config.toml
d_model = 512
norm = "layernorm"
lr_mult_o = 1.15
lr_mult_down = 2.0
grad_clip = 1.0
MLP neurons of a small language model. Each row is named by its layer, matrix (up: input weights; down: output weights) and neuron, and shows model dimensions 0-191. Each number is 128 + 32 x the weight over its row's rms, rounded and kept within 0 to 255. Numbers have three digits each.
Before each neuron's rows, "fires after" lists the tokens most often just before its 100 highest values on Wikipedia text that the model never trained on; "fires on" lists the tokens most often at its 100 highest values on Wikipedia text that the model never trained on.

fires after: "\n", " ("
fires on: "\n", " (", "P"
L6.up1560:110134092124128181093093098064174080128102128161103139082161171129163093099162106137090144208147168143142132136121059104155063126196115140044107060115142092199136090145130104129122204099059151115060159152161113129081114177169129131128094104073029126106086108140114125107142083171135143185063097162092103155149059157112193135116112111129133119121120112121116130127124128162156121177139142133136141088159149138153104120139164083140156098119161113158122120097066113145078164167123129111154143038136117143101101102100114102098083116162140091089154094124107154180145106132107070093
L6.down1560:131117102123107156047044165099103105166126091113104139148139093140095120137160142156109185135135091211125123186143082120154120106133129097126110159129126115161133147137117100085095120135135108150144155079109104115109143116087188129099120148152139149098115105165078181155160062095159130119131122148179068127172120098092134098166133148120098128086128187107100096111111119238148195097134147144115134121160064170143114143172093125099188175083140063125167134120134173120056138191161072146165204107133120169145174178098134140113120156121121121101148126116109150151084112106172088170

fires after: ".", ":", ",", " .", "0", "7"
fires on: "0", "5", "3", "7", "1", "4"
L5.up285:117184131121122127128158082096138138163038145129127051070145151094117099119073127159125096144089074160083221114117104126124167200155143130138104116117160130150104121152151148139080187160156109148142108079118094162078098143093111126125134099163117089154147158156113137119138120153150143102129113133153157103091143165099127111156124129041199164117083078109130144118170152086120114048143120154137192165123109106185086122137104109110082137106068088147132162075197169214117137125150144153129113155092201157182190162162148137134145089124128143152138133123099168158129131135163143136
L5.down285:128161122129113173121125132048147121115083071137171141107142173116139119128155085100140118095137142101070119144169060088135168118130155078086125132067166170173105139161128180152101131070088146186148090150122083126129139129093145174120178158049154133146129131162183139110161147144152142151129104124130152062179119133112121175096180108167132190131185116150124144105114090129123150130146154124151116102130102140137100114088135118129127136178122193149072155176078111142192174189104066091155124146102120142098103138119142104067154111167168062170120134136111181137117064138059145140

fires after: " ", "8", " |", "7", "9", " ("
fires on: " |", "9", " (", "-", " "
L5.up259:132102108131161137135147097150098174076131159104120143182130183090160199107086111088126087132133106176159150086108094122130124130135205077083168129100148107142141095142102120129159176098130109160097107173126142153076110138112116152090130154154142063134140139097080151089127105143134098150120140096158140106138150165130086133108156106153126150132185126159058138165142147120135091155056160123168107105176140133108096105139052166060114156137181131173073137095119129117146072122137155151093122193085187163087140130146182114153135159131160159152175134094121114144183113155156069096
L5.down259:112121120140077139159181121137160128102138116071094099144128173133168141128077034118157079188179118085146164065108153078136138157063148172097159139187128175192104087101159173056097129087117155153088112147132127135139090195140150104132162100137142158157123125130124132193152122141106135092061073148107107115188118120137108122131162140125120107109123117139136095167159097119165139105098007048128156134142217089116149152117118093196113080127158101121171081150108112101162125154139162134139099097150117197133168156205147142160185161078127119134160120093155070084200095085122068193

fires after: ".", "3", "7", "2", "8", "5"
fires on: ".", "9", " to", "8", "7", "5"
L6.up992:128104117125122117098100061129138097130128164080149160091103155161126068081137152164114150161133106131117150167061148130142076170226132133152149063118118136118117128104109080175139085080155156129198077111110127072121143149130094138107128169152132155127133126095076150087120143122140108144179197203145114099117196089172153108106125110134133102105123102107156086128134123143132126120140140058110131104220175097205100127111160138155075114130171121114067062141140112131044149122098100118069142123122035119117151096168131126080101127142140052155111117073119124136159135117093155081
L6.down992:142085096166158126101141117179174156140128117111123135129104108131083144170177065117085164168169200094129109098108074164082111111100107102202151155124080133103168091099157163111144102126136127159137145144165124117114131138150138123131124111114187151112079132096156155154113140137077158130196092202088091174116201132199100115109071130155129153110118131099159118092094116098168131083117143127124144162182098132126080156064150134163113092162125126128111101131138151138131117133086116137116107108130087126126093096121141030142133130070090105103116164075084126129127140161104083119

fires after: " |", " ", ";"
fires on: " ", " |", "1"
L5.up1404:102148088103125105122182150090118166164115116126151164194127141105139154097092120103109119164151125153119114143122174128110148097124134113163079126134205147144060210093055144088137147132152108113160181111070090178120154166071121101113204142155187098124114171104131112056110094142094139101150195093176167073114137109179168112164148160166160135139124149174144131162125151076096134076115145084120141093135184099106096141143113094095118142134176160095125091116211152095182146144139156091117184122096131148142087142158146126129141080130092092083079066098163103083143133120099067153
L5.down1404:130152139098177166184119140184105134094150098132132100140186154182128207156108116118110098157081098098109127131189103117134137146164130124146123146104064122158130119089191081116063159106125129162152100068155150120137126186137166135107100190174080149093092107109150164099083142096114142121150074122108122116107158083092112180153123122085138121149154152120077140163110148151155138016172120154167095114130086073138109120134164101150133148117142084147146111110105113140118138164080153127110080114144150104144173148127123143153153163072117079171121137151108156114101146126056158094

fires after: " ", " (", " in", " Press"
fires on: "1", ",", " ", " that", "2"
L5.up851:124065115132139118174083164107144182136111110060122174065112129116137093191138119132124165144104126074151117117095152170130118081124104109099147095073128137132081158201088128119120169185098123102128125131116095144124088135132112096092114124137153121132159125176162126148088111139155168127122093130191129152161074102116182109102158121174153130110124142114098089137144071188053090138084131128147200114125141130166088126165155061128068112129057104134157041131167154105144146179108153114099139098102085144170124112161115163076183119152138116139111109152142141103132126111139127188
L5.down851:170104143105078126139107147136143112118137200044129149143102155130146087094149116088204169121092184118154155172143102152142169150149102126128147116169122188136096114088086130132152122154143114141150141139142112133150097068177085114130103135108123143117138044117116169118147106081106117056085128155192136187142150139107076133124168142105150075162179137114109084014150137174129120161170101087154147161112094110123121104156129087087139124177106132123166114078138148160120164127108122087087137105113149179132155147162108123162142145119161144089068125127128069120088069159174172144

fires after: " "
fires on: "1", " |", "2"
L5.up1100:127144171152219124112075226148091149109191106105172111160177130170123103100111117126123147090092142096127129114169145094119088142118146113111134155114121062158088114104100088073145155129076105147082081189102121140156195141128132143123131048151131139091124129169127154109146177175138165103106081082125139167111084129181157162082157125142160161103120116155164083141067101138083134135100112137133158105155151159070077170092107115145085116114104153200134130147157116148192134130075038154177084109152087124142177119086136207131105109142096152141116145087120036114154136100073090136
L5.down1100:109103101110127128197165075095071147112118116081085140124172131142115158170102112122137103129086165108101122142163158082041155119104124124090129124167137178102128141093164157183091134150142107086155164153125157079209149155124124141031128175095078107164082074116169084079153089177184156114113107135159121130154160155133137103138139120106199149207151115130127161128148117138163116151140166096089170066080119145147149089133169143061095138111114192130152126124134178130184145151157113128107217083124121146113085160149132089104142115175137135127109065133094175122143125115125127074

fires after: "0", "5", "2", "6", "3", "7"
fires on: " m", " |", "-", "″"
L5.up1684:081102157131118130124114129197133122146065153132122086125168161132124150126129137156180133189136157147133100078210109111105167124178137163116180178170117119126127136115133174150139039117178140147126193115177108139163122148099159106128082154127102174091133152144101114134115121194122124180125165141146055139136149146090117124105130133114113141114158119089056093100211112111130069113084125085116168122138159129110091096109127192161173130173121123101139173137118124164147088099202118106157127135123112084121120171148165107084118083142152142151100140133090157107121140090140194100
L5.down1684:179118091104117143172206100105142127083106110096156120072174158079155112168147173156114098143108133138077121101159190124180106168118192102053086097166158115106135136125184120158157094138142150131175162106177168091164157121159163198118148176091147087136146081118139083142134101064109142163139171112225105117184104140101086127194122113145144127123102166145156088106155161146163126147046159090101151126116098111134132129144172081100103122128103100087151103172131098089156122132190115141199148085160103121049071100137136189107166078108134180149110119164039103147095146117099114165

fires after: " ", " (", "-", " \"", "\n", " De"
fires on: " |", "G", "H", "9", " of", "s"
L5.up48:216078110183173186175105155097129152122128157095119129132097155088172132092110129100125130061148084126154150153130064137122105110121123098108121158121147150140146123110116123138135180146098134128068182140119100096088127120093100105089118133154115204140125121103110084097186139128141101102085162084165138117158090156064107130093120132137116163130117150114207112161150161149106117129114080160099138108114115143131127134131086118114134062125179108117148147180139158160132166071148176163106153157135089131080159111112121135160093117187139137124124097184157132154134130145085107085
L5.down48:126168086163093185105162150147142099227129154059101087151156153132131160204145189152173108095145071109133116136153105139139124150103178135148117115156113108131159124207138137110117078121169127118123119156098129063154089140078138106160157142110122073134135158084166175153146098151160120134138081185150137180112124162142142156128124181147142122122100162137115162110093155102149150114149123146122115093123160036140111151097129159140140160166121111114163154165079176141133158196131142156205126083167163093097129116129147119075164114101111111172169096072212127196160117121114147111

fires after: " of", "6", "5", " and", "3", ","
fires on: " the", "–", " (", " his", "2"
L6.up1555:129136064242176150168129090139151002204140158087089109091140131146114119121145142122146150177133152140152173164119114166074097152129110111103113113126156086147122149167121113121097093170119152185110077161149092080182100128106124062133103157131125144075138128111118121104136095130156144101153097130172143102103072127121163164109120141153121123131117114125071117080136140140144099135167213121167164118110132181172163125161127122115136168103162081161123148125174137114142119170167081109088127082148107158154131132152101129169091126153121069165138134141159116126156179110085135191
L6.down1555:143145139119145111138079170129077171151120123122136106133182194107126148174079151124173137113188152101127111070061180136164084142111116143061104074109104155099161114097198125177119185123112148118160144117179075098105122152123101079127142130161058135151058087075138141146135092129104100138087097136157120179157176111126180109116192150191063125142126098092112143121170216134194113169168149166148111099158240164130087140144157118164117152127077108121139159139095120092082127099112114183099116136165134095132149174129123141144089091091174136133185107073149094146080164159144105129

fires after: "\n", " U"
fires on: "\n", ".", " not"
L5.up745:058143111123151182098101144153149105115147136093118141131099105108119122101124078111075133161125152103103143132119105158131128103081174116174163104146088138148136138130105142141167146145128157137068136155141135164097074120100112146097107137117071148127109100165173136138166105128125158160147172060175103195061130165152031113129117075107121056155164123164087112122179139165182141091087137187142106097161110150121055138131170095084103132168070143150147177099100089082188157104119138161137162172187153138154099141161138083081179086143102104123116170166169154068131135150171068097
L5.down745:150140105136188108084097117161159115138171117155163099201073138188196162095089132121123157147144125126092117116102122125156115118071075109183153165123050137082108164088165131140109107140119122124166191120182125146136062174171100101153123156120087110082081081167146132099106173093159142134089081133122072152189152103086085168141077129157077064106147127108154145134141156140140127107157123112170139092178087138131138096151178131101158142051127125112131131141154127078057115099158085112110049118206124100195071136144102166128180109113121101159136120133127079090164173102112105181

fires after: "\n", "-", " "
fires on: "-"
L5.up1393:152132154157123164116139125080102156179126137124169144155097173175132159186134109116137121162101148111116158127135144157120155097111170165171072164088074146114118093189159099138142080104122108116111169145167111165116126088143102187135097088141131130126157132138112150096162121189181101136110120125113084162112138102163148131096116124205129119139111164170129138140148143117129135103129139101161067215095132083166117126089113155163098119126137066093120146132058103152171137084114115138070071092111116156085142093168164136121181161151065164112142096124121134158167112126160125128
L5.down1393:135139105159137111095124164163148139137106141128126138208095099130157116172077052076145109143092149156081153155160110087135158145144187143137081115060155089103160124234115140073135111070126132144150109104129161115151101078130117195065078110194146180114140078162098172133121121139187096156086152128060131161127140129156155143081110087197152099115130146190112189171115156176148103126168147122111166154119144152116152128102118165137097125130109063114164149134153142157166154122118115095120123069054139142116165141131153088159129128097117126095155162123102144095138095112157094172

fires after: "\n"
fires on: "-", "\n"
L5.up1583:074135102139156129145199149093144077158106163135129194145120117060158091150084135139152122109064084160097121128161162134101120084159104118116094124137076159210149113122111116092139141124092172142085146137174100176071123123130090122102107094174106095187182112148124147070097157139197098169165162155117162153082088098108115120093114086207121068108072079162119156175151107134169122093143101094171100185107098050097102156108119093077146076179164136170144121136149134131112115130172156137146129132104174126082134102125116153091056155163140124108163119135090136158146086139091069139
L5.down1583:158191158118121122115090132084161102118102172148103128148086211166124088168182124163123154157193162147149101158167091110108172090153154091129081106092137146097153160162157135120137098065113135161181109116111162187120139108141186151113130053137122154075171104158152108157176130149109075128126104104146187145154109111115094115151182101158071158150107126149158153087113152171087059131119130164149099141075115138187155144133146180167156109104141174162136115138139111227109090126070109109179083093155154103104135108119118163122202173137092129121137151114078177109128164111127078124

fires after: "\n", " ", "-", "'"
fires on: "|", "=", "4", "-", " •", "t"
L5.up685:203123053130126145119122162114154117181204111095154151139131113161131158112139103143130088160125183115168153098190092134112090142116139185143134111066063167129137114167118127131126094089083112160101160100154162143073129148132149076059016109149124182079191055114165159066149190162168118152079157157143136142134168188118135183137114082072133118166136079120125150189153129162141111129154136170162154103112110102164080099146137152137104150082130099086113097117191137162171168087145162178148106120150122161115157098128097147180113151039139092162130120135130141117108126128165139161
L5.down685:072154115105130137126175173124112094119106158152082128147208118171135161095162086124099125133199080132058109100179143125129166157041111089129125136105049113123117189102083117073077187140114099170109133138127149126102117155115177109105143137139097106133125137153152086157132140175123100180131140122143090125203137130101094103136154104212138142139132105138142138059076112119144195122125209103068168183057194125141098110105117109146142162114135116130153120126124188151143111082118174198153088095132126086180130114122163142166122123120133153138051151176106121119137115108157069133

fires after: "==", " ==", "\n", "9"
fires on: "\n", "0", "1"
L6.up466:192149128140181155107144152135141086113114145153112148128170097115177162097141082094152109114140150039177171104120108141137147109150058099175134117088148096183126114143144085134123169088117142148127158125174134134048081101154092143136112122094127116088158154143145114079145148138068126149145145103103125162169123102045122149211134116144145074135158109128131175130131160150115110147160133132117149151183085155115170130142165082116130107158048131183111112101069174120108105153116080095134131166171042144135156152111116130135088120161175143112128167163081147138153133135117071110
L6.down466:122173078135073099114105134085138094081134125105137110082101092094108085153084066144135125109101106173142075087105114157115095178138088089141154121132112119186111190078112148153144096147143110175137081122160194086125077122088140095083054127190125160097125140162093163105165134128089103135106130140130130167117119164178143165080193150165103145125058114072095118159138160146159145103104096101123130110154104163152129164138160094175130203168176105154146081129108091146101174174119127142119118166147153110144103135121119108091122120118099160100147143157147125204170125179110102210

fires after: " ", "-"
fires on: "2", "1", " |", "5", " By", "3"
L5.up719:176094114170128131176154166107178141100156124152130119130166143126115143102113119164130080077048167096132168145075067202163108103148098114140102104182140192126168149162135091114084029114101127087099106179129130135140149126162095158115093161132124093156174113162125180167144151091131120096093164125178164141126140148104124085154097090098140144091086170139125148148179095142240108098168147141130159171120113136143130148076145094123095103152093108214092133155097111134116127109130146194128165165120154122185081104156057094155124107100047147104171150149134139169135117145159139141
L5.down719:112127158127170119138137176141084162048132104138113119125164125158100211133086089154075136137195167134064107160126107123108119153101087174213125163152109126155095145175086089155120106134091108153120105127108109137095063145125144099118093154122122148086111156094194137113158146200120124163081096140115156058144106168119145127116134130145146131119104129150077093079162160162189133138092146090082113155099096123120102077154165075158122120123142133103150138118089182133131144132104174143118164158104169098142168187150066115159145115110162163129140106136119160140076094118120162124

fires after: " |", " ", "0", "4", "5", "1"
fires on: " |", " "
L5.up125:141165136113102132215123151097129074123115133119106109118145118122126138106102148182139094096160119140129171117125122130144125142124155183106093141112125114115069112112126152140118091063123143131113102103080145111183066129122126144144186124143128174070099133118105167164092145158029163105126115130133146127127105131132074118116162123144122122137143153159208117146115128088131145179128149154098144127086087101042122131208104116113119101109154131168118163140175088142105161110092088099117174082083096138099167141131195067197114177200099142158152115099117170125186096098142074165
L5.down125:134108185101099175159179122140189095076138121134173104151175152175142167112099156099114150132060097173162132103154163127132116114118114107135100122149102141125117110103121135170124119145149110094104158101157114131077112170081086139114100154117132115125074128149109159077150078087129099110102184142102095177143144160157196097112163141151152097131176116084130109167133110134128068127155121131158177153128127120125125163175200083151130114086129111127084167167125069097110100084221167135154133099116079142123129185140125080102146139092116170150196129137135134107077118062091084125

fires after: " ", ")", "3", " |", "-"
fires on: "\n", "1", "0", "2", "7", "6"
L5.up1607:094093180119117165130094084049123136142082119100151141126071112162167090163096137168145140125078047142112116137110076102168114104115107116124129063115175150152150143115084141100138102176131100093069077171114164168116125112095120175102105174114116166147161137144109123153124150133084157137143062103129108193117126153178066123127121144126111131074111187113147043160116078116055128110097132122098174120178117125097106095087180123130062131096131059148133166145147138165108079112131120075138112077130086178146145067072084096156156111152188129107115157138121120181111118125081130147
L5.down1607:138136070122132125147116147128162109153153124103147165107128124185141159089097099175196159153101109114073130134100141162145130143117105128144161170137090110204184144201149139165136110185077175115149122096160105169130150170145134154167178151181157159131156127163183165120115227089141096159142052168141137155118116142178137169205041189153155111164125075146144127090141137125126132106129146177138111135091100145130150072171124078142132105125087113125110097142162113098120173133158120107149104130117142131153099151118144143134141170139131156098135149119121103098118111062067124160

fires after: " ", " |", " Is"
fires on: " ", "3", "1", " |", "2"
L5.up385:132104153138108167106152131075116106107145098122027159151105126096104108119073133129117122137179138134089146148115164179107125146110108099125129148163214120164086163088120123107206159126113132125154107088143119088142164149147083137178137099097162099172117120128101139189131175156086102099111092030172121081179111132181137119129088139107174093127096181097141091179122115129141144194189178139127115122135133152108180145052074090067120128172192198174079127111139089143108144050116132140117100181132098071188115188140096110134119077168110161151207134148131148134142129112194043144
L5.down385:139133099174097041146079154115143126165114111101133064124074148126178114120137082102202136182159097136118171116035143083107106112136087117095074140156090114114138174092143203145111161158124189185168135105156128122143086099090099087058133164092069090115164153093149106163151151168119094119136109127127141164138111140166157096107150116162150076102095111159144153084163117146130116157136116159155144177167139102058134111128141124073109150063075129145160115130153118119050126159176098146072151106114115093108107089142224091143121114160119049122134110117154156111165070134156094114

fires after: "\n", " ", " J", "-", " L", " d"
fires on: "===", "'", "\"", "====", "2"
L6.up1444:197121105144162133122120112111100161103116072150162109173110140100087109099164088126111109112088079118074147114078105141114047194066133115154086144169152048177144151122121117128097105175136124121116103086097143161135155094117091158101138083187145132173177172158120084118182163141126127118129127152156167122114177097065118160136119133087134111123146173121131128125105115179094088136100194118158154140095169180134104174088087102136156119133111107131125156118120120085149131101124117065098182144081099171202172161127103125114133059160090137140127120147092109126116071177096105137
L6.down1444:140082116104150142073105090111156103138138119131095110167165163102137146136083172111090141087121121102176109112168117147129185172130164182126162096096121122079060112093159092159088115133108126127048138138156136110161066103141177099126114119101151118124175086203144150159133156114072133078149094142120126143106159115110178123134116158128102110075109128172074149129147155146098111176086150136159144142124148174163107212104085124146146127121165161115190128139188141092100158100156073076141155125134141167178121155133076122096137122090116192147086123124100143127122118138086144145

fires after: "0", "2", "1", "9", "8", "4"
fires on: "2", "1", "0", "4", "6", "7"
L5.up188:164111176126121149090154102137143150093115113190103180140125096140138143163122164124109133137201098147184179112180095164118141163141154162136103105164138106052111109048090161172097076081151097090140147108083140126073157129113074117087194136069166086059180161086120122103092155102160127127100103098138094086147118173114097114127111067145095140175150132072126128134137114161177091165139089146146089127151133153150080139130099217137078164132119142123127091122149095101137130155169108080143127146129122149145188088128117052105125157216157122126117127095154144126152129131179118089
L5.down188:124107143101094151125095122096164099101141108138120165130142051132152111142119196154099158186118139128135127200153208145076104179114151157109094123102094142171136160197123147119167089104121117214136068136137141148148176126068162121134142153100148124172133174131092030152147146115172186050141079124133153080122144159150122123213125108102124159068108130189162122123134101126129104102116125201113123182106148145154120130133114110155113121143240131125179121129145081141089091206182137094152159076142161082128127156126145133119160144110159133083112090107157096137110056115222177160

fires after: ",", " in", " first", " the", " In", "\n"
fires on: " ", "0", "\n", "-", " two"
L6.up1961:151063134065107097109123175115081096132139122169066080129186181128126118149121136080157086131104171112082138079154144191157120129164173172112142118091105099140139142099187128082131135127086149155118118117142127116063167139111134125162128102100160144068125146151082152082110094197126130117109141156134147121082134095180170066161052128171117128139093113151140238136123200168136153122172132122102123117160113184161133125084191141109125124116128105140093086160134135174125173079157200189096096122159102134110207148158117089111062130137228135129080152127137154140093080175104113160
L6.down1961:101171102188129082128129153151077135101123102133148155136041165160095131178118116120136156100088130058168160164105122136190135120134102081084134136112099149142173185149089159149045115171108205107133094148154160143126072134107133132156122136128110151122102119160124112116137082111207106132147165175125133160112121160110102208157111146186179144104089150087148094120112093156135097170172117128165128147126132124134150107134123119123093153122120188134117108118165138125085112091121100095125127093126133128157083124113141148213118130134109082173207112152158127186134106084103115145

fires after: "5", "6", " not", "3", ".", "7"
fires on: "0", "2", " have", "'"
L5.up2004:112133069102176088077091113155114097183173120141166112202128124107068153087119180073155109061172093129131171151083101152116123130128145158153108084125123127117164182160145092169116144082098117102193107083087154058159109147103147125117134146155133187173161082105148208144127112116120121106162099151124129110077138120114067110126140123195070128133132055089127163159110104152146124096137145132113144046099148116148088107193139100090099176163190101100109162099125165143119141152132101149131154117139127104154109155069105113124152126143111098127126141118154074151105106140126136121
L5.down2004:129102121109098151106105192126106139135164147084061167103156146078138157133126160109135159142119151112126142131158174103096144101122132104131122156168122164176146153134160164108165177148035130160102094139122118147157181097157145161113191138160056124149173083099147142134128183131121149098156160146116132107135156127103090118143141149116191143096109108086121177115140114146116141145114142160120108128153150119116134156142162177137148144107164142095117147132155165130166106148103117108188139099116087119177170098148110105155154154137172120187160156111176144116115091104107083185

fires after: "6", "7", ".", "8", "5", "4"
fires on: "9", "8"
L5.up1325:094111162161094126137150078150097176131111124128164139155156130098202110080137123116140078133114137177179119107081105154160141115133168191153112115114085105189090121161117084139104135116158083177173139148120121100166107143068075123139057159107170162114085137116092146147160153102115140171151108079105141099137151081125146075104149140148134108152148101119121090095170113170126127140134123090104144122170078152185090110159109113114120108187086134112080156096120163117134098164219048093094128135115095104173134132163148082105095105183097132112105126081086166112112099199197179137
L5.down1325:091112129128117119121192091097157161139125114155143143147078079113060103127090151115132087192136096073136145074141172132129111138137182158157121205141165102132124069119156195108122131114124122087111152147116135069078106106139144144135145118064130128080133076145160157147131125122132135107116163115094120163155103148188152141143060180144106105111138118163156163131128135114151132166104091137107078161194093100137159116099146179139146136110108110099123114118105151135144053129156136100139060145129125134142086134111110109108109162066085171095230167153181118138137179137117109120

fires after: " |", " ", "1", "5"
fires on: " ", "1", " |", "0"
L6.up1311:167151111142092143133104152176104122104125134171102149188145109118154156155112112151228135141115174105120173170083142134135093125132134131125157153136113122168126121137165151166094121118113095140113153196124087155105114128113119091061176139102072128145082200132165117154088127125098122154129122128113085116105127149212086173132070084123132152101098119158075165162119102130131124120168133095184122125159142123073124156072081131146136185109085144132128132189194142073061133114135156095138060166112149076133125035119046173095116111089076126101118114168124088116168108108193132122
L6.down1311:112187106087075095073207108126098116151112118092143119158111177117121092144110110115136061169110101102196086112076114095127159130137130119147114088111150117148153112113126063130121179107145203105188141075122083119150117101124149098078117111149127149132135117111152093204151139161110107133165119088136147145117145158118155131125122141167129114124140164109107119088146158110149104105092118106125094172143088165133148126092139119155131077148140136181100094054146132163063147159068107144081067109110179116134131135079133128115197137135182125091115147110126153134127074155149176147

fires after: " ", " |", "'"
fires on: " ", "1", "'", "s", "2", ","
L6.up115:140144112107154108145131175144068178106160155155121147144097117102117120147078122081118164124073123125103074155182141122137149113131126082117129110101163122148045187103170128077102169161075148068155133128110100086149196141135107120112071186054160107141147058098144106194137109159105207117151124133130116099074139104107107106161151156101116146058149187161153151103111111113094117136096179153102170117128124175128123125172092121107098161097162132150148161163061147150139139095141159090152110100122119155110107162106123169097149086131120100104136088183080132121130064110105113124
L6.down115:143178126150172160098135081132131126149144112179183132111122107092174162127163167131153116092145095072182160095226117169136158100160103174118142151159124181137160113145066158119107113137149117208133135203126140096091151122115169103119159152086113152129152083113141132041114159078140094156162161157156121102077129139100160115182161128123138170189133127086080118090130117140165201126138113145140184180126165160119121105157154085165098123085106107186107140124178174156145133176166142059144120189139133155140144112163157132151121095159102167118079079094139152117103153137114112136

fires after: " |", " a", " ", "4", "0", "1"
fires on: " ", " |", " on", " a", "1", " per"
L5.up193:057119137123093124123123106105088139161145116137105132126119085095090133171125133131122141134198139147133127106073119155124115192130160049063147120179074090021123158138163056055169122082117093126144097160122132116139128155066112121121128077095102152129176194123112098159070110122171123110128131140109111127214105146111086102093115098130121126112239112140159121163135151122118136160100138153113027080135153112132142129140078143152110155156107086126098131150088180116181209106117151112130176102106087107158130097096158060155102254140115132133185133123078169155123129104131129146
L5.down193:179100094130082089088138151110161199073132156078118102158114144124167163116093130126111148187212114106121107185167180101205115108180084150144085172081146156190171097115104143129124128142119130091094122117078126137082116132095147095099138107127157090135113100117133120121168110125158067157167121135136124187107131127147170134073128101095169146110102165158141178128142127126060071157126088157135122147107142084074135148093118104150154134100148088164117169143153142139089079103164158178113179133100111155097139095143137084138134080167155145111135057090139152162140143195164119118

fires after: " ", " (", "1", "born", "\n"
fires on: "1", "9", "born", " ", "2", "3"
L5.up1978:151130168145115157180078153138160077137150159118130140145147144130145055118142155110119139150077119185087118126114162089182140106112104129157121146101136167183090170134159160169191144111052166132112126139122124098129127067110095120018115098160190129117111125126130106094126104171092076143120088137153153145145135106085126115115124095127119116092110123091160129097155142193137208118145137147093168101154078120126097097090143110063128107110078124165187149116117128147144205175108086125120076187119097155141165095116124119134089072177114108154073078145083097111116155154121113183
L5.down1978:126144081133110133091149127124147145103092121109078138108139136082153126136133092168084183142108193151130136123151061145107122089110114180136122116126125166134160153131112157129142128128168157137140150124143121113146140118128149155170144150144136098201119120154180067122099116160119130128088096096173104123191150128145121145126076136149130087143178144146068138125182120122104102172151112076106100092142161144101121096168161145111155155145072126136135107162169139187068123198110117078077145087183125119119101092132118137121170138157164065098133147103106169134130102170178123149

fires after: " ", " (", " his"
fires on: "2", "3", "1", "4", " ", "5"
L6.up287:140158098117155080100097134150143140126152083121135113143071137159082167137123116137112092073119140046067155124133125180150154156133167085126080148105088117134067096117208127132098067108186143119119073152094066100160099113154166130104106115114125136109153147130181106166143090105134143133138113129122160131169163077129150079138171120116096114075144138164180176132121237165150083090153130062114145093131123145145140211111110142108145076128092192115180142108118124112145140113085123062105131108075125141192127105157134128097110184143138136114214166159113119149140144099111138190
L6.down287:116164083145168100162148157119051147078145109117172107152135140088113165113142135172123157072125138153139137145120133086093069143143094092068190125113128111172156182109121143153183208115098102153129145037143106164163166112093045097163083163099140132142040120109161132172154095126103117169164153109130135159118151210172107148103139151061181171193162150168121073147175121142097100137151169170140130057085127102088168132157167105161164126138111147079116128058133112099083125184127118127074132090189164136078082129135149108127167136101168136142118147087112151111156138162094074139